{"num_hidden_layers": 18, "hidden_size": 384, "num_attention_heads": 3, "num_key_value_heads": 1, "head_dim": 128, "intermediate_size": 1536, "vocab_size": 7268, "hidden_act": "gelu", "norm": "layernorm", "norm_place": "pre", "norm_eps": 1e-06, "positions": "rope", "rope_theta": 10000.0, "rope_fraction": 0.25, "qk_norm": false, "attn_scale": 0.0884, "bias": "all", "tie_word_embeddings": true, "parallel_block": false, "init": "uniform", "init_std_qkv": 0.0215, "init_std_o": 0.0215, "init_std_up": 0.0215, "init_std_down": 0.0, "optimizer": "adamw", "learning_rate": 0.000738, "beta1": 0.95, "beta2": 0.99, "weight_decay": 0.12, "lr_head": 0.00646, "max_grad_norm": 2.0, "warmup_steps": 338, "schedule": "wsd", "decay_fraction": 0.791, "decay_shape": "linear", "final_lr_fraction": 0.1, "batch_tokens": 65536, "max_seq_len": 1024, "doc_mask": true, "z_loss": 0.0001, "train_tokens": 750600000, "max_steps": 11454, "dataset": "wikipedia_en"}
MLP neurons of a small language model. Each row is named by its layer, matrix (up: input weights) and neuron, and shows model dimensions 128-255. Each number is 500 + 50 x the weight over its row's rms, rounded and kept within 0 to 999. Numbers have three digits each.
A block is one neuron, or neurons of one layer that tend to fire together. Before each block is what it responds to, as a language model described it from the Wikipedia text at the highest values.

Description: Word-final derivational suffixes
L8.up70:550561560453494547487523539410568458439455646520537414511517396465494528508507487441515533508467495474530532491525448440557510509551526514475526528459496536525472457446524470485479476509521422450593407509549498460465577528400561533436493442528494512561518563414465481516492457546602460474501515556464507602506610475514512452503569543525585436500451458440525449498512559493466367548647
L8.up110:514455501451554461521461537478502392546521590550499375525585469404556423588529536513589619516444514428559526510463494431568433467494528511449504462503515496453470496550421443539503500541477386447496453505608454464491462511481514539532497450446408405475553432476537537476480459516575554489573340491525569545464563516450468473479414501519451509517515478441397494553484502525552478503521
L8.up210:573553526553479425539500542517521406523544535476496480546605463512479573457509552382511535383552515562529481504571523419536505446398502553536561503478573470504488458429442409452499537510544383458498474497472458482495495514532523537526527557402415473514523420546511477501560507468531425536478542522592461486588585497499465462566473530540520477436447392477474575467464518524494430484539
L8.up281:558506508450517468573497548614481473547587465531542486403478511469427485419556548488516539484469464543468462527672472530617503552484548427546525511481574479463491528559486481482481529466384479481497505509525444433418490568417551517512508495544559514527546522447508488483534449552438618482514429538470471508462504452408474534492520446529538564476519409509490533549502597510603480526506
L8.up1020:582494612470475533547528516506444455537583504470557431464419480511543452530460539493512614519480510462548548480586522482542515487564488567485441471521528492502458481546582521440486444564475402465403474467506433505497523598511448470471564412474465506519535406606562532470457477581506564585458450495404465612432544542545544539495445471501505455477507431458519492464560566530504480459550
L8.up1164:554566516476559421476551466473480447571468495598423496399611452474481494466470559430422516464539545501488524532504632410533492470455480424555377466559559474477544522429519536442473489503542453550540473504423528490490485538517526394483562546467420417358503479478560526505513474465555517575479510510521479583528439529472463493497524473549498497501494469591536543421465541488502451521490
L8.up1367:615549436446551381463539512509530397447552542539542442471482411507608471484578517474548511506501491528526554450567545549522540554501507400516492403479502544440431507535524455531517547551489456584565540528449556512458457485576479524453551509405457458427464364463598511355500494506546506507494532429465528535441486586511481447524539446460452474423442513513492538448551528430540556519469
L8.up1376:659483578439493530547507488469451420453505458529519393489523462542541585582543500496481548444558519518516489522505437376525521526503524493530419407460502513522490530496469478496547387437504488486430493484561425569572517556530546511488497487547467461406465442482586453478556517499571564567496468510473406487499506438543470467586484498519577398476479502517514449365475540428475442464524

Description: Empty table cells
L8.up156:585502556479550531485521514517539437547567601515458548492442435474414529517472591468444458459506475505550465436537435425647563483522474508469531510448480480497488481365446353513483534474521474531435497536477420509570536525525545350487517480453483535433492558514562471405474492537512586504516502522478535582477562478477409524525489476454515573529495520522495509539458534499621442503485
L8.up256:501359485480439585469493485553563454580513539543378475492494539495493548510367589495435505443521471549520488531487541505588486484506473523452514519524480505478562502452513551496486575567562535573444509491471485556518531511469604355422556529418504531445484561460457474481371423462416468496532423488446520518478510515444525626624462529533544501424602497484545456462424491497543506469413
L8.up291:525441449420486447442570443547436584493491445545440485473591481481498476546521502454524464435483528519562526506590546540576485500557525518363567505485541582500505568500479450483529593426450570593440475410498464502468509568563447397446498496518533588461502394412505496509449404474507494465495517527508528493500535487517440491554549419524548505464527496432577470436509595448500482472424
L8.up359:548518442441474531521522549510598480517444465591480489468508470472507369394445600480557567582531443494510500414478530469526516478484502460504426411391616509474484498545561517564537509528432462550349526437435456456536476511526492444445571549441354545497495490538546483510489447469449454512509500478599505521527561441478506472482468470549511480439494552604537505474402491479493534477528
L8.up1070:526510501372520499395570624500494577586592467454477501540487543454480525530503519569559545580521442550440488473510559511537503508521474549413375549495418512473420454528526526475496599533533582402510460467471484455480552591547477452490530504445469534464536500474500587482528475491479491563491445444435440477444489549444500508506416534481541503509572484474587458550372449493524561437497
L8.up1114:528554410535547425359446517497524434445593460533332523471555452506460486508361568481543617490515441454497594540434513475456482482545546519497420501441460496590485430475506515444511583476512435541490492463462519396446551563549484472504557539539391523500553564581491474462528468515584553498544475558531494485547575474559532528497504541486510493535519619520502518489451541524532462470481
L8.up1463:496514526471530564455574481561497503537471532579529479482441497507370525458530592420457496587496472585530515418525484482440473500449495456469486444449519578485477424569544538481572536509466540510476578496482447597471556497485528412548561519488489474405524478501582480460444442442532518575528493441501508440460493584458567616531421459434485525509580571541568561513473459558592486441501
L8.up1474:550504529376490547538445516504502463612546486482450475515540469465461506526472530457529509586558422547575506504528459430474516431542482554563487486433429379555496472474517518490547561518410567603455456441493535419474564463529509474513557500442458515484590512488480533490487463516488574475535455503458486536475482417424496542619428533516472558517516543539435464470498514523576494620549

Description: Numbers in table cells
L10.up199:519439564421493516480571561556557503481466386485464500490503472521466470536434459510506567475485465589563520449542444496477469497519583446397390461427504558513468510501517546525504585456543565541433498408509493479511472490544435524503505519446522485473543421541513505463473571532447400570537400446576510494503520465562612524524469531476505485404516507444640496514383518498555470504542

Description: Unit boundary markers
L15.up240:492388494613446439456490440492471425523517497476495517478489545491515544540514527485497472467547500585478537425571480492480542410494526448514433481487586496446546531496411413410432551568444485502502479566524508525461477455507449478442481574512376454414472381586426473447504408537416516540471508544456491465596420578464508521531496587531540492512450518510466489443435464426520522553472
L15.up296:464486546585470527524505465446538510515374454496484460483526533494480540478458504492508516506550464494530517505478460516476564614499595469528471377532462499440429496425393455470529448485565450494528563553524526443509532429509517484559469497527472536433512467486483489520485360493446469542528472503541465524480507473474432492519415509434535502492526479514478438573440467399544435457451
L15.up309:533542528568478445461477467500616616475483541566487485455548525447519380526582526523471460417537544506510493473536441440444543470462489475495448499508547490509452346572508450404560429484475457567512476504570592508480461490444466475536541515505421513519504467448512577492449526489509468604539471478430527481525489501508523466469543559451502478439452468512522557444560514553518488462584
L15.up582:580498492498405477472413417537567554630544453449490394529551497518551437499550541505516638421613451510448564468496492489457549538482487539490405464506552495499436443498517553445500510610464505561495412542533529558530507444503536465536536435525465574475494493504511517476525447499431457598536489469521583486546437532505542546494426523461506461515484520521444441425530352503477482456524
L15.up764:530391598484431514459517495518620559538463578460551439446612575502545388488495512458473505527496526513536542496518585397478533497550455453419449618520433556519518405483491497444500522486518478508452473562556528552473533515508531476514471445450398480452476476419577539533507485616532510576496454556539517445634490517501481511513496548410450498529573558493567409421468535400458474480545
L15.up787:437460560509519539474536505490512555626490513457515542420448452437497471469520613400469480548427460479441462447492506481502533445461570475438397483466475573483439493513531444458488488557481480490504510512487507511560477474533504473561476526505431455359549564479464491443439496534556521596534514486482565452538495525496533472598458510437523541558486540482467465434481462439459512440457
L15.up833:518649572532514473561467526546571449571470523422386469473508378454517483508522537532470559561553546537412505502462502447494538528481556392418453501486495504544516390465548451499520445464435522472449483537512542520458582451497516483544535523555454457509504510501531529521467457528442548594508411535454420527554494506509557514494556592385472410517483490546381554512454502411532439468469
L15.up848:514491563501471554398427501559538592545553503409492506517577528514439488464607508437509470480569493489520435529508528496492551492513501431470502541547471457523439455528428494511541494486501529435571468547604534417504500424512485543568519483624450553526482653500516516533499528472459567582456496544539439512559495553486562427490540555514452542403483435503503489592397478405560535473556

Description: Field or activity nouns
L15.up338:642416415489436501530544505491469471497489515544470416512518501502589519455464510456429564601497506502498465478524472518649545494556473502583462539548619434501366447506467527478474478590494508443555433474509478472479460514430524474545487421544430353423515439380434571407575530559557488480485465532545533529461446483570485554488465499484429528568498515481460435582558596502614487479546
L15.up366:557525413445504523539503450511507510556508513527420413500547480512506494501529596396469518507492481460499551513480547403584492472479448462451488529518530512404476442448610447484479494549499430528589436499559485456554481516531537439437506488581488483485540417540556574460421439512546493559475445495543521560476506482538547447493474504467502415588498477488448474508613516556453388500544
L15.up464:569585524482478491538501421526496518503488548488449416523564472573519466501518473494481522567578457495602543499454580526541469511545510523459481463442524547521489439530636554497395511538415476530517488500502556428505490521415501470514501569556437450453543432568411451553486531596505460508567547475503564526451550438515516478511480462489428381517512572486419419515430510541550443552532
L15.up631:499480464553451563529513463591502510612521538449532445633511567459564528525568558493509476565468451505544470484477424495512497503508431534426519504492487525531486539525569467474398528482367393521447510480506471437467529521500505513533534538588492483390494500509324499380462543432529605479469484480516457536479585514510471473513482470472500532549522483519481509569484580504587444523512
L15.up1195:496542470478480550504550457561478517488584491545473395653552401391508491556524537477536498478488498412530463569498398475563487490490528429554453501510562486475549398449467484554594585549523426451586514518540459504561484605560467530585487557504451480558514480510445487461468467495516416534474475517540445519500494457488459473469517449535524475559547503434505465531415537435522422596512
L15.up1240:518592432504574484480453489503486484577471590441463464473512492470561483437588525502458621445422477523453505528439478396583487489503480454516516503512457514574530496457507577446495580466522449518624513506475556583488522444456574538496573469498411478507522498479557614450433523536531561469456468398516447549498500435613489472490584570501550415515419489492534467535542531532490489488495
L15.up1306:514544480396434485609451586507450431594493527491452397503520506470538543461538559468420497562476485575580449468499505481507451535501505450448488537437471504506518463498542442478440444455442419486385537473519483522541506474421554434486506535543402504312537475494421571456468515408531541486531444542422471590532531488440512445478413508484459380522530473518405535551469425548478497550496
L15.up1362:520577455470523489485481490466521509575492522418501494546468511525513488575502497584462543501565550463479418422515507427534463508494436563497431428460562455441455529545466504449481492466428513509509465473523465465493496444522471466419545529476496508473512512502543580481487451468519500511430438400522550473470508423512569416465518530496507318573494449467406569485483499597489483515532